Part of a small language model's weights.
Size: 19 layers, 4 heads of 128, MLP 2048 GELU, vocabulary 32768.
Architecture: LayerNorm before each block, no biases in attention or MLP.
Training: a variant of Muon for these matrices, 612M tokens, 4673 steps.
MLP neurons of a small language model. Each row is named by its layer, matrix (down: output weights) and neuron, and shows model dimensions 373-500. Each number is 128 + 24 x the weight over its row's rms, rounded and kept within 0 to 255. Numbers have three digits each.
A block is one neuron, or neurons of one layer that tend to fire together. Before each block is what it responds to, as a language model described it from the Wikipedia text at the highest values.

Word-initial letter F. Tokens for the letter F/f that begin a word split into pieces, often after of or to, as in f|raternity, f|it, F|emale, F|ootbridge.
L7.down430:129128103142142159088128118152096094114104148094077120150146135120145151155142188110133149139141092140132156108124162149146134097118074143157108121180117116119152112098091128151133133123091124147125146160081129148124151134127154171134133149152127124124171098142102083105168117165124124123113117096121116113116153137179156189144143138155132099130129101120144115167108122149124147105113
L7.down623:077121156099136124155115156170143131151126149112114129130110093133170124114129142151124149127133066117104143117129106144154127106138119124117145094116110126104092106123096086153157139110087121137143159096118136127122183136082113132149118108147161132153144113124128112111148106159160133143116103151135155106123119105121139162127141122142121156139109125130183155165107094150139131123141
L7.down725:065148104111126108140146135098185157126165145091112135164165073130110148126150165102099093134097132133087113181123123125087148140141076134175140137069130147190125141128161113157112152128160117132124088096145139096138146158129151137120122119104097165119137124126167129090137138114181127096086137113149087103110157137104139096117145128123106126134135157108110166112146106081135090121168
L7.down1595:117109114121146130142123134120120133156086107123137160117124110134175107126121115189139135145102098109133144152131133158135121136125147135126149136096084137120155184093111093142103111144099160118116142125112139120111149133132137114137160084104138152131111175126130123158132135077154090169126132176156116126090121148153115109117126127147148126087139140124173131140131158198096128114178

Table row end. The closing pipe at the end of a Wikipedia table row, after its last cell, as in track lengths, sports standings, chart positions and discography rows; sometimes line breaks ending list items.
L8.down335:135129113141098152113136154160106124135098129152113126151110119146171109119137101149120199138112139094098110127109135185137113127139130215161105124160134137131102062119135103139122128134135094117159113086106123125122115102120143164114082094122120158110142133089105107148143142133149120125157132072129139108126153134122097134093162142127137073117149167123141125114122168148150143124091
L8.down2038:140158112096134166116133186157096147152144155114135119134095165095115130098166133107164112140127136112155098173087099118190123100121113109095092125145152129046139112091117145107121154132120086074098134137107156113086091151086125095121102097163098114160120093107119137147127125120185142131090150119136126132164120136124086132111159124112138137134146147154139110129160083124080093102148

Past tense/participle endings. Past-tense and passive-participle verb endings, often word-final pieces like -ated, -ed, -led after was/were, e.g. detonated, reused, surrendered.
L7.down1003:165121120131139088083131122151154122147134140175135132132149122134101145112139108069134141113069107154127119122133104069114106166125128191101157134141095121138083149135144152152136122116128127144176114149115125119159128100133106125186147126152146151134093174138124144143143109145152143142099125110148101137143127148161097123155103140124142148138121131165128080164141145153145108079150
L7.down1173:135108141115137059118127129101098115125127106168139143160152109108143105127128132144090115109101149148137085090152103142105128097099084155111119135157148158152132156086126138086155116159113132138126158120180132133110108125083154129130138081124077130118086145137101135087109136129165122196127111143127115095141131126089150154113159161150169158122107137145141106139154119154106193128065
L7.down1281:141110185108166131122114102098090127146130155150171107164124124126137110076151152176123122129111081142118120135136114164133155112145143108121172108099111142116138116115138071155145107110133125162170137138164117126135119121113116085094191112180107154121107103150060108130100112065158120141104135104129113099076167141135100118136149157101135163097101128152131136135116143106161136081113
L7.down1899:118126162127122126117135141122115127119164127159119141149075121126137105127132130126107110118116112148103105124139071146127153122119141165146171116147143123116102127125126136123149073140142140133143135160147147128173124089154117134128150119148132147115112139118136126112112141110125113161133105138138101128154113166137122118140194130137157127165119125167093116119122146113151148149115

Given-name endings before surnames. Final token of a person's first name, often a word-piece ending, just before the surname in lists, tables, credits and prose: A-my, Pa-ola, Dec-lan, Simon.
L14.down203:144117111113117151112152107137144123124120116124122107131142126113133136130156111148082129096132102109148143157133132182133129137140098116134134118127114118130164142161085122132104125163134117187128178122158154129106129100086110090112118110121165128119093162103112116098120127158132105113120110140129131127115125107124118162170155116123105139129120125133122137118131107132113134146134
L14.down220:131130079102118128119162131187115129107132155159150095106129129094160117160136103077160096153161154139153102093090201144125121131131107164141123138163137134149108152155088165115136121139112149125110159142179151104163154125090125096134128098093158128108090115157125134101129091156105118130139079143141136115131113110089142162125144148139117084153150111105152129106138111132194175136127
L14.down402:157158136129161141155105092155075138170158102104119126135136087151096165126178101132149162131124088137124118142089129128088108091134062158111121124115166112106109095121099175141133161163136132150138114157128132156125153088128069109140135144101148121095160174145157131143150150106145114150140127163114113119113126165117122137113135105124128125181153104185115141118132172159127160124121
L14.down567:118147092129147131130132209143115137130123133156125122135149138146139135110123151124123155136148114123126128168122143121162131106131134161106164135156133094126080094165132122106122148181164108159161146082125125147119114131083116141157144154126112141131151174140181094125103147113092141116106119106156146107135159160105152169137154117127131127143141059168105129177120120137124117135146
L14.down1007:125157133160120124136136139175129145117091140145123104119131132121169132129117154138083107124144102194108100114102140162140126142130114142115155125151119143119116154147102168082100159158115121127105145114137154133149105107069092120123138157137159091121104118102163120141137123157122146069132112126162110111115161112092145153134153122108129113123147138141131099110133112130124148088120
L14.down1128:094133134172148145092126130131138171180126113133125116168176101103181124156148141148097150135147125132138117113131128106159121129105118151119124122133129120109124139190086162130147075168151099120097150146105176125107135110087116119141158129107109134138106133105153127146184122118118101138171137118168115087097151165122126163149132122123115109093100149145130133165081142135128153125138
L14.down1464:129144108113136160170160098206115153109081106147099107121106122088153128126206142137119145121108119102161144140120131150095088120115134127139112105141167122123123138140116133111146143200125108161137151134149147120136128126107116084153143113104162142101127151113172153133078100132188113137090146140117160125100131130126132159154164128104139133151171118146119119127125112146134117124084
L14.down1733:121142114141133116129184097205151118131130132110107106097112105130153125152123132115140108125122139126137141132131126145131106103111123148122122136135118125119147103212101134127113117191142122151108161131151189149083168067131086152119085131113096145118157126115132109111104140107136128131140154155167137120127106147148119144110120149128074135123102117118112101143130128144144135133124

Relative pronouns after nouns. Mostly which, that, or who opening a relative clause right after a noun phrase (", which took place…"), plus word-initial F/f pieces (Fenerbahçe, fences, fury).
L8.down282:116124108132158135138130132145144159179106142138131104082154126140115155081115127144121109126086114138156120150134099159146102156136101106115115112124095140141133109137087112121179115156119095107101141094114094117116173169114167101129139127089115106125128101142151149126126119221145147135115085142145091117081129138102124089126082133171117147127147103146125140111134149117145150120158
L8.down487:119096128130103134113171099141142138105128174117142128127161129147119120111112127155099121153136152130111136127146130126105148145138102170128111133143069195098149146119130116139151135146158109124153152113131126078146110147123135120109098108146126104100137108122155075153154127188103117103129124157139085129131080144108162126106187136135128130112119107122172086136131132113139133126139

Main verb after subject. The first verb token right after a sentence's subject noun phrase, such as signed, ran, died, and weigh; also markdown table separator rows.
L7.down104:145122114135159083137160124116149101130141140167144107118133107163129120083094104138120131151101107095125150111104118101126175150110143136113110094133116198105149085127102159135124136137113091142106084091064102138091130136161149104132117113099123118099109165147087109115141117127142139098133134103110095103155132163116173154179109169142081107146105130102178111105132151196145146080121
L7.down524:171118110095146129098134140127153091138168085167118154124105130139122087156114118116143162158119120143134125102119074115077135143117144153129128129073101172125115145129147128142143125157149133086158099103098126097143120148113118125148149088139124103115147140149126119120131109112174148086108152101141093092134092139110127083094119098135138147154120111121114131114145169159116135123134
L7.down693:129090160138111107127135090117102106143123090107100146103126127130147126126143108098156125148156154138105118170121123127132136135146124147137158120107151148148135054084199121108105120125126126089139145121130144121154125114207143108149139122162104097100127149163112168104118132127128113146138171125135128139163147076104096120126154155135108134121152107132132085103085128141127127128162
L7.down788:135112129137135110157089118129173129103157109107122120152130182128182161089125085082143117156125145141139106126130151135116141102149139107127120106142081143165142142111105153116114126129121149117144120118130140107136149124118153120099125094088096156110113107089096131136113110060151110137136123111103125134116162136122091124151149168132191146149156142123124141126122145127134172142128

Decimal point in numbers. Decimal point between the whole and fractional digits of numbers, mostly percentages and table figures, such as 49.6%, 98.0 males, 146.75 lb.
L14.down13:101131114127129164132115171136141100101095133159154104129084147182139113094126095127141114158129119141112172132160122137153152110157113135140121090163099143158193148114117093147144101133139140096140109180126145125118179152141110140122101161153121125136137162104106154151091122121124110120142115068155151141137144163159146147135162126111131139127111151080155111109150143144156116118118
L14.down298:105108108142139119125170149137116120147181129162087142097125099156170115141157134123149111150113126098149109120136107131137147137121129077098141122151104154146145140192078127116080091121136119141102115178110127155131133107098151146149102128166125113151154133119113146154091089134140171149157151100102123140134151113112161123128112135151123168135140098176141137132117176132141115155106
L14.down430:167128148117151126150099090067124141189125148126120137154118105115111170128086084132125157120161154134111120138133156095109196111099136108134136105114174139123109163135156124132150081109133111090147119111098134112130148110143160157137072104093110115146114124120080103096142137147131122083118142150106120080124139117121103139083123118122135123140130119128080105126114149159111101097154
L14.down507:098116080136151085128124111139103103091128131158144140123137124148119161149123109148087130101149139163121156145138110102154116112140124104129171145143086138112126111102140164122114154150177165133140144153124132113125097108153180137096067125146125124142142101107086120111101124137138115164108139123120139125128112186171103126068117157152122114121103135133091157154101120129120122163124
L14.down806:117134077117144136122149118108166146161100125143143181145117150163109096105113129150147120152091107148136119135115127155145136117105113116126108138126160130138121138140112115187145123131144129117111119105173143102137109148123141120107177120083129163142099109134149110151135129150161136127121134104092140143090118108152099144149059113091126124103130102101129114106102155134119166146134
L14.down994:137129110118127162143142131159112138137160170128126129137104097065114120142096110128112128166121105163128113161154145119130128155109122115111111120118132114153174143151144093164143087097123099110121150146145107121116144141168154118164094132132119115159102117130121117134123148128095153108139162113215164134115145100137137153137099159134131154085141103080147122149125173101130120099149
L14.down1059:131125130132121140156102078130149159108117148131132101135130144124118181146119115142108143148142110110133129162133137132133127102108105131144100137193129126150139152104145091164110130122158136136131133178124123133127153144114086144124121137153137133131114147131136144112122112144122120130133128114164112127091080139171151114117156124131092153141081163148140131096118125152143153146122
L14.down1844:108110146165122100104128168124125099122181093192119171137109123151118146090113101160140140101137158119160130190121130108106156137119137095105125107153155127143123132139148104132156110095131150112125121115074130150141143113159149153112156128105133100132143107133098057136113139130118184121127113096095140148150131168052119133114120119083117096132083111133148117107152163137146137153132

Passive predicate after subject. The first predicate token after a subject, mostly were/are or a past participle or adverb in a passive, such as were shot, were initially, made.
L8.down902:183139143171126124091140134112090131104122110124161160097129150135117099115128141145139136138108146121097147107146136123110102174128119170099095160125128131139116123077141090164123114141089132156135121082117144121148092116172131182138107100118120104136094134167151158144155108159118124110131110113158114144101108108159117123125127138111104073087145122166061112137139155157143127153098
L8.down1660:172122089154109151102119175117045115155086182169101101074165115159150143081135178142130137105157123160131155121130088109135121100123097123089152143180131097160165111143147126160130102092072137146130128174115131119111083133123109151114101130122093080141104126158144152170149140153109134132114083135165135169118077136104181167123132180141131101164142121138109130125130128139143144143122

Verb stems before inflection. Opening or middle pieces of a split verb, just before its inflection -ed/-es/-s/-ing, usually after a subject or relative pronoun, e.g. am|assed, ens|ures, esc|apes.
L14.down307:100168153141129101126133107165102087138112105122108133110147124143124136133166171119115135144110179124122126145133147088081122143108105131134099127106176122116166138141117118119108129090129085149121116148095169151101124120079099110084173138141113123102114119182101142153139118174140124137177147109119119105166073155148138128106104146153133167162146090111141174128112148129169125123111
L14.down363:125140105150097129138138160154125167092139101146126131139079150082073160126102139120146129079128136095171143092103123147121098181134122144125113136142111171121097150144150137164115137160087116133186110129151159067106125144100104107172114113151111149153170104125117096121163168132093123164122067120149123119144123108110142120118072120131129138136171134142165105137145110112093163162112
L14.down551:148135144113114112129130082104166139107123109140116140128120128070116131163180154117124128125097104137147133115147123103122118151110101159151116147099137133124160142139108120108129155118119105156171113136120120128109117103121111178105147131102116176107109114184128126135093155178116078130171143102132162068146099145114129137166101109156146135116132159118122135134127128161155109111110
L14.down734:131154135131107156145123148155131124145134143118161146108141142109118122100112130111160114113141119113141171143107160161157123125151136186101087129134095137102124134116117103143121127121093138112136121175109139133121166153136120111134134169118135160199147119127135182158142123184122127061134128150162119093182120123139156173176114163140159088091159104097121130135143171158070155135110
L14.down878:151142164179127119140109122073118185119080131112132144149149099166084123133107125103102122125131106116116129141137063102147144075113108162069134187094120142131138121100140094101150115094147121147109169099113109146164151135089098101140125129116114077140109168143103155104154159118113120109120111104158129145090109125158152108135173126126142142143137147141132135116114095176137133101176
L14.down914:125113124127111110140135158128112132150130107148119113160174127125150106155162132133151124123109075142128100134125102172122153119107149116127132122142106162144112125143130159113122131160124112113125102085144117152157158102134140116175134152138128106123106155100121112107083115101144164128116181118155147081131111092173081111135102141139095123113106151131133107145128118111146140126094
L14.down1419:096096156138136103137120150139125155106140118150138178116122133090131121126101103140155064088127115074145126111147116136151112145113097152156132116144109190118145152208074147134105121116114107125135097182165133105135134119135109201166152142111144159134094112145118137120117140097134119126162104138129139117145103136162102149169101099143124144134141104136091126109184120180137156147160
L14.down1853:114141090145130148104130086138092147145121162109144125118127121145111160146120126080139127120139124182131127116119108142126144123139123112177143203143124131156095109148158122169134107115159143120170100129110166081140128106099110163150124163152092141132127127123112148133093143147118138161140132120079118151128173113116176141115138125170152132118132147079124133136178127132148115107152

Table row-ending pipes. Final pipe closing a row in Wikipedia markdown tables, just before the line break, in headers, score grids and stats rows, e.g. Result |, 4.39 |.
L7.down1263:120065124114153111098112097144140068139136157138142051102130162117147096105117170117100161156123100135111126119131129128151153120109100120114112130152129147089126106160117127154141135151123067152125148163113121131135124133148154122116137085137119128130125134115121121134149127108209133125160109102112122123093157139098151115144214104128131111154157111135100138163141186121113117112133
L7.down1431:190122120108147159124095106133140098122131107129154102133114143105140129126116162120138115138164111125107120090123111134144092117143079090084117142145152147095134135134141112092159129113115142118101157140108133104110118142141109113165121128143123110133162122119144134177169154108134128108142130116121115135113107152129145135100182126151156100119153146122091124125092140147126085143184
L7.down1645:130133133127163123134145100133101144094116139087163124100108118109101135131157108087121120176116150091101150114092107139124086099110122123114134120123124123127134143123129184090135093161132130150112146169148135186087132115162145112153115130173149149134115159155136178138172129084171148136139117109127122134095118112167139084130118099112080137110166146115138112117120118119124109123114
L7.down1956:131161136143150148117120142117123203104100149152139136145123143153133110158105100141110132111109162151129124147124119104146104153150125097136080144137151127083138124136092171120127122147113147141120167141139131117142121138076174103156139148160134149199184089126120130102119139128158146125111127126108151133167113133144154115113107116134136162113166085127120103068159127126143094135165

Line-closing delimiters. The final pipe ending a markdown table row, often after a score or record like 4-4, and the closing == or === of section headings.
L14.down180:144103158122126175083173114087146099126142091144115103096098094103121136133132102133082109122096140137113119121139103156142143128069103145115148078142105111136149130130122134128121146120143145100134109116130106072124111108128118074158105126117136142094135178123143107110098100144126105086175116136110107136119170142137109179169171122145152129146135166158106143151161192152145127162125
L14.down336:174119130102116156122132102155119125118173167109146121153090160151160130136142107120119103153091115110104141173137122097072121122133148117134094135189107091127140111123137112102164137110151151114156147139100103113118145087093102105121159111091136118133146135116109133153175135109070153121089137090162115152131154114166141142127163137167088132111079125130109165173112128109121113136130
L14.down425:115152123146129104127137159088122161074136143088105112116147113134116154113118133113084114049105150086116128142146158181107142115184122190119126138114102109125145129134136068129095103071087112089153121117141096124122133143118120148119154114074132147122130135146107127123140130129143111121147135124119091137144089132078087180103161133160126097121086158075098098103106110143135102122121
L14.down480:102149068100097125108161115159140189110125119124104099121137143156102121114178112137098124132155094129154126122136065127139120120153128175122100149130138108094084097093144110092108136129159155142170099099159112133075141139094145130104170149144106100123099090126155116121105127155125162138144104105128113166093127108113153076116145164152138111127128144151122080130161116127160126107121
L14.down1433:122099155146113120126171124116102170114183153129104110139099101154128140146123180165121123127126108127104140151151113089113137077133124148105130178127080113124167080161118121122118097090150171115140105101135159128123104134121096178107147139102128141143127123123114131144158113133179150145118081102177105107098147081142093137132123142064166086123110148102142106163158134137110164118139
L14.down1469:149127133119112097119110126119173112184114123121145152136141112134101168129094135138107107125115091108098148124103116136109101121123069130114134137119095134098121102142161142089150168145111104127118127161102126142133110171112096153126125134123137121129108174080121150128127091092092120113110079124115086157113117091141116127126150131142115093107134118078137160135133124101134126106148
L14.down1672:115099114141107145111133115153106136103115093104154106128100165133141140100098149117104110125137097126107142125150160127153126127125126200144125161176091159135141068150101091129115126154193094153118136120140107119114075123119115102093113108161141107122101163119143109105151121144182117131122140126141122117140081129158179126105153138138148119146103143119125137122108151099139117125117
L14.down1984:148085090117120135148178116101125146112144123111137132127149131158151130114144134159100081153138131132130132118094144170127115129115102178095108125142128120128135102132134124114079175117120140162125152112129134205116152155148112128083153113109099098122126151147110130153168129135142075146125118123120113178148166127122126145124128167144123162075154118107108121097125118159170148092131

Separators inside numbers. Punctuation that falls between the digits of a number, such as decimal points, thousands commas and time colons (49.6%, 18,500, 12:55). Also table pipes between numeric cells, in statistics and tables.
L7.down1038:161118136096136128125156102120102076098154128114141145160089101161095100124089159110126143131116082125157149146143174128129132148108106078129169110133148080149133146111130126113128104113143121160129123130071165133130109159135136109202131144110136124118147144175162120125150126131080134134126127099154104151133104118161157134131106119150098130142114145122125142142110132132099170168132
L7.down1164:133125163133122095100124128102124114125158166163130135133124142115144116105124125055121177102139118069115138114082146159129125148109110093109115129190102131132148138124183105120177192113110131126123131118164161131138106162143133097106101159118111146125086092121158142109115128115154155133123115110134096141142098134141140125126142144129129115147148135101162116125105132155103105147129
L7.down1580:148151119187129093145102124108130119165144149164104061066120130154119122141121138094129130141148130109125089129152108123114122075146105169102099142146127130122128101148115079148124124129106132166157141144150140140104128133139117084144137119144120123164156139147186134101147131149104214138123127129117118130178135181138124133093150122104142106119139164143133142138135108102131133141085
L7.down1705:176092134142149103111096190160120124124169145135079136108113138137120105102123140069113152140140161098127109118137137126114115159128098110112147154157115124140174091102130076115160125099149125111116140142144148130110092113150128120158121167102104139100120078126130151121137140114105152142155132114176141142118092105149159147127183126115140117161102140125134116139138138158124124166106

Start of a date. Tokens that open a specific date after an event verb, such as on, since, from or a month name, as in "retired on July", "died on September", "since 1931".
L14.down31:182144156190105113138099113126137107149126111119124107118135118142101138147135116157099167135173126119114102105102164116143097078063140161137131115110138093122167059080132098089152113113093107105147170134128149114136123179125146165145124101122117133123129116105130153143114150153132089096124152113160153124141102100161143111113108147068158114134108112168143127159097125136104139095103
L14.down124:070125142112124132171083145119120124132112117110098104168095129110154136142138170153112150147148159125136163131125136121121154154116092098109173143107098128099105099148103117119091121174143126115131157166157143119127223110138077112155206122152126125120121106131103137128113139114140117121098102127114163140077133122138092145147111119165088117136136164133157136111141130138192102146158
L14.down358:142063153138099157152142118179094092109130135129136114128106133143104094127114101125147070116112114139102126131135124135134159162120144118126120116118119134099113140117138160116156120174153110126152114187179147151135134150153105142117126126154079139144105133120116106142116162111130116144114131121079104116148122098121135084132116103097200142126152155100153138104096112109134174137152
L14.down364:117137145125131162097131136134109116094155101119101130104113124121135153131148132153085148160169129143091148160162117095100186148174136091170151131148123151109120151132085145146130067087141107154145160142123105170121147100131125174094122140138134101125118185137140123107132121146146163114106102122098149145138102143107093088125148113127144112112102106128113145139124129113104126117132
L14.down987:108128130108116120146114119108110143132140170103119094125073174123117103109173144142135157134107108173096134118141157158156161137173124106113134138113108121126120154166121104149116073154169136142123127096107101125153119130114169097138117154104143125136129102155186133129114142093120117144115129134175122109119120120140142147134147073139132118109148162127160091146125114202122150137117
L14.down1070:122151138099100176131158133140139085140115142174124112090137124150083122162108168140085132124117141098150139122127145128139122085106134143127109179093127112129107093184149133129113136087125132110151124145161116112145186155176164115117131151139141140139114158119110094116119077159083170136139161164108167141098133089159148116104124151111119112115131103141148105143122129120120078148121
L14.down1239:133154141185149158150127138140112089134108166095134127112125134140093132121188121100094111120143110125102147108121141117157142131195086110075157106132132109121097108101147148158090128132117113129113149161146149146147097119142130107147134137088134156142128132082152126133131135151159121155095126100137134123119119124162113140076131135115119114121136130122137107146105110125136154156133
L14.down1954:161113114179125138170141142152140151164117145137120111130090110140099113063149118129080131155157102139169156128135163136144149110126137112122133122151143102117144107112093110107162098106134110107116129178183152146140124138159067155141120135084067139133129131131171128118076175155134131181151117136143139120129134110143122167108169159105131102102123140150095136125112157166118139125161

Section-start and date prefixes. Line break right after a Wikipedia section heading such as ==History== or ===Early career===, plus tokens that precede a date number, such as on, on September, August.
L7.down671:157143089137146131114168095155108135146137058155133123137133170118133154101086122148130098122125147128113175110137142172136149132151113118117132114094097111147127168146134129144151137111106120109128127105114100130089113137115123150130139098146099192136138105134183180097130154117120132157109137129154137140115098119137122166121158165126127113156092128098181139123151092138141160141104
L7.down1078:108136109148100137138107107190117094132124129133141110097142109067141151097114127106126093127105161139097143114091095151159164119163104153117142161095074156129088117125115126168106112151144138154129145136114125113125100108109118134126153129120113100133133137142127117136098138142153155121127100138158087128126123109135072157162169115135119172123123115106161087151110116184174154131084
L7.down1725:103130117095129108116146106123127147138117138114119137144142163157109107127139149139126170105139137125120153111143113134181114115115102151096098143101108101169149084136108136182102146111119134112180112151127067101123090148176138124131165098145127142119160073161125124098123124095149130176138132155186124128141082122135083133128165141099156147133110124136148097126097135150122151099104
L7.down2033:147184138132111180138147136137126148117101156169152148111152152139101129133128149171131122114107091142134163141110116115160170135134098137072117117171122136118130112156125118102123119119167164158118173140162139132094125121126077121126095147105095125098147122150196172174136129134090076175119083170156143184119143113120160118130136114134116102134127123119141152098103126160177158098108

Numeric decimal separators. Mostly the decimal point or separator inside numbers in tables and statistics (11.9%, 43.2, 4:27); more weakly possessive 's and "to be".
L8.down665:119135163153146148121140138152076127138094147123103123145118142152140138175110182097140116143150147122120120154157138135102150152167095081114131115156096098140124134145137118145100098192127100136123151100127159132129073129152096116138190189129114132134146112128112175118124131139101154107113126147134106115106143121121166114130109139133132120129124152127136153107103128142102114156122
L8.down1012:138094118138136099142117120106122067169156114115141116122132146147118117095130131172139093181191088133136108128131106180084158123093140083160110121137152148165102173091115136132104104121128119119116140130138131138117159127138147136158147158124135121132143125129116077163160106164142110119107114096139141092125143156126140110143149133115113151116106133087096143115086125136156143148104

First-name completion pieces. Word pieces that finish a person's given name after its first letter(s), just before the surname, usually in lists, tables or credits, e.g. S-ally, L-ionel, G-erry, S-usan.
L8.down1126:133149115127142147127111138155139139115123147145108089138119080114136114168168088109148110131118123142128130123108126149117084114117114177122128131123146140173137096156100175098108134182132096153159099157110155124129156130127084114159126135111091152094106139114105116109153091161172170130103131132131121171140109153101136150102169143118099112132111146117110146152122109091138134095088
L8.down1353:132135140165157091140125135145119110121138130148098118165132117123108160129144132158134140135105109156122144128132135164139156138129063151125110131122074174143135144130105140106136121191117105175135137130133146121092090180087104090135083097126142091118122147079155115145100150143126134082104159099162118139127124127120113142157155124112105108094134130131122162169152133129114150143103

Word-initial letter f. Fires on a lone word-initial "f"/"F" piece starting a split word, often after "the", "to" or a comma (f-rescoes, the f-amous, F-emale), and weakly on plural nouns before a verb.
L14.down35:080116124159107133152128171173172114130089113122113128126174104117113079113118113153106135127205102120120117148138142121137138151150154165122134118123059147170181107130131136137181105164102143161104166086126135144144163162122130161116138148130121106155116187149163112118121150106100134123123108140135096125134142126126134171134184104130094159116115175109126123080146129105089130108143
L14.down387:108193094150149167098073097119156095118109103116111131126126164132129120141134153133110136137152166182182111113112190109178086109127116120188124113116110144140157150076108149128128142163135140113104153120135080105138094087108102130107167139143153117098123158107176139112116130141120098106122105138109088117121135123202117144146152123099117122160121110153149142098126126175101095122112
L14.down1229:118149125129148134097081130133079110137119123144142097156129110122160121149148122136141111102145185118174150152080127140153147114161085112140067094143131115115118148142134172142116146138121145147129162112128145113173144139123160080135111091156111104092132111140172098084116103138114059133117127169148095173113114124129164139106141115140148173146105133118126108123099125143119160138126
L14.down1422:130170112097151138119105149044108142114111133135113135128130130140113103189154152165126127099102159154112120113132163145169143177146130109119123119134099126151158142143110198115155158119130137138107103127126122143116165130087132154152124117087121169111130121121135143102117144143114131154172159150113104079136106151127139101090111120157107161117165167110113125138115146112116152102135
L14.down1716:115144175170145169139099138108137077113144108160132089139063149114145130119130148112183115188148142147138136127154152129163147110109126146118171160092140106141102115121125162162169138119146140139121121112144124125080107120119093118166130157109138170108085115129074116085155125150117149096141118181122110156138135125084123146086121131152094098128106126129137109146121124174136168082119
L14.down1718:155094130122107135114106138136111155129137143142149146126144112165127099149113098100136110101134108112096133171141110184150143135129171146117145153143087083156087107138121129126108110111124124083129134119095101134155106123119166102150138149084155104077118173119148093112144142165126124087137138147105115151142155122056119145131083141150149161114119133146109130113121132125118106151126
L14.down1918:174134120156129105150090206132144119113165118107133152152143118156099113130131155122159100135149096139126128161148093111131140112151115074134085131123093121115125161157107118116148075122124110111099074157110095138123150156096124110106079155163146132130101164143141085144136131139092128155120136120106133075103134120123121118113093151154145098147147174138146128176129138069090129125123
L14.down1972:118123107089119109136111103119139123163134102142117115130122102129119178142121154116067121097114159155147121163098123164156153159108131137152121120079106135132103103150114094118141138163176168115094136133143108140135141130126090118115133106150144104119121119101136129100073118136137105086110110130078126151182095118128126137082117088136101121161149114087150063102129091122120109134147

Verbs taking prepositional complements. Verbs and participles whose meaning needs a following preposition or particle, such as leading down, dates to, came from, ranges from, compared to.
L14.down96:165129139159147126136159156114139132104129129116104112158129068132096159122124132124101156130109153130132102151168124147097135135126087153080154160116138126140141090114175131120140095113152167113107134150138131138110129123116132187084113133088077146166171148164165111134157123151136117123107135144138145138144158080164124139106144154084128090150174090091101134124163090123118149087181
L14.down114:163127105131094126127137175160144154084149121159131140143105147116118051123139118125122131118135127111126116124140112141136082153095094154107140142089133145138151116109080113154138189137104157150151115153151138119129105125139115126116169102124102127154079122159161124130143177120106150159144125134177124099130105084123113171124131119174106098164174169148109167091136108143160102106148
L14.down261:093118116158146153116115113126104155120144145139147122150106139151133177131119136144126155118163128118108115120162082117125120131125070132086145116120125110158131179060098129108153143156141129118109094157141127167089110097118111122086143146126128153154125155130133111157149165120113118131112140130166141117163106106098134134122132099117147092155168133110076155121148148134130167114103
L14.down786:092127116121137152133133076099113141104163184141119090122149134088080125114123120151155086094142150137106161140119100126138108117126125120134132063132123136107103143110109155128140123169116107146137115112112123134136162136161159165103143121096133152159150103129108159122060084124134138092154143120093180100110157136148114155105110181114113091070184083169111108152147137105105113132142
L14.down839:093132100127139089141132167120121155158167170117123138145119154142137133117144178135114180137120116145154149111158066098106137109129104146102113105128084118133144142144123105162152149140145113128117154133111100173140139124109097116124105105128129111146137143122153127128157147113112151115096125088161145157153092117167105119131086098107103119137081152125132158169125119133168126103126
L14.down1136:082164132140094118163118162159138144096153132139069138120118102108131117121155163105134121110130126160141114072105097134104101136119116122117113102138140079129111154120116150147132136160151134129168103155149140130145130159128122129124137125133132134137118134109154108129148121134140106171171111095133151119113084067127138148117116139137109111171117136168184114158174115122116137108108
L14.down1595:108093147128143167117162110100099162046163187102118147157135154112138134118111116135144121100131152186124096095097078140133124085130080099120166136140173164144168127104117132141115101154123133147145113126109136136114129163151105171128139096131128162153162125120139133088146108144132130125130110106141115144144096109125169097133160089168112127120149126125080143184098100174163129122086
L14.down1957:136163165117142111136146127131134138143137123171158111138143118159140133102127129126180089126080089115155166110105117124096080114132112167114171150116182125122124167147099160123093143136118143126159119083221154134099076151143078136148103094111132162142110113141134139139158136110166179135126143138186139127130140104097095137120100144143108183128168158128100129129129135089097090090111

First-name starts. First names, or their first word-pieces, opening a person's name in tables, cast lists and reviews (Tom, Greg, R-ick, Sh-aron); also the first pieces of place names and sentence-opening He or but.
L7.down320:114158143080133115094149111170150143126101149130158117134115134174156073139139107146167156116091129158124138148150067141138143121060128105144101147144093160118093082154081138125133088118109142131131121134110113122116108154153105143139095132133134153105136142077152126159117111142099153135130125133151114150126169143087079134127153116107095133116120132146120121146138128122150113093118
L7.down589:129144132140152160141127109141120145091148128127141146136160092077120118144156109118121148128115120107141136109069149185123127117143131175122138107138129095130103160133149145101104139129116111132140111068128149176133109085113173088135106110134140129143141116125109129134163126158068154103106121128116106120123135160157139143172115124112111120140162177109156159145123138157137157090125
L7.down720:156119089099147118166150102104144115063143141154106106129131090131168106103145135096138127136133139133119114115138100177122153099118113126114188146127100130145161114119122133102202133173112155167163171128192142160116103143154090106169119150085127128118135136118176123144168105155133157142145145129095121115119180095125128106115149140144135130127087141176131112136120111153154174125081
L7.down1562:147098139105162143155180180146167122110106099121151145119151142107132091125155166114086094147101079115118112104163110144109159133140102110143135161160120111103129083111081152130117126152118121124145117095152136140166145120115139116128141072120078107114137140121128110124116126128136154119136103116122195069114101118115130143099122097150111132124149127082150113093127118101123104101134

Main verb stems. Main-verb tokens or their -s/-es/-ates endings right after a subject or adverb, often mid-word, e.g. repl-aces, approxim-ates, currently works, forms.
L8.down126:134079100112127113140121155125056101123158153144133164104096076116136108130079130151116103115121134091127138153152099095107155116117102168161167135129125131150097116155123122093131100122118136105137128128169137144122142126138153095144161108132151107112103130177176128128089130147104115158154138148139087107138118161131080112124106142128129126146144144140120113117169141187107118138136
L8.down484:138103123157128101142122108122115129103130148162172178124112118102104107125088113134133100132141112097150182074121107106132164132114115134140174164156156134119129130146128155115100129147151092134141121143098148112119099069147148136149133100134128152140125133125115123101102126140098112158114118144118136113169120138129070148121088119177140150192143158096108082122163145140109134139152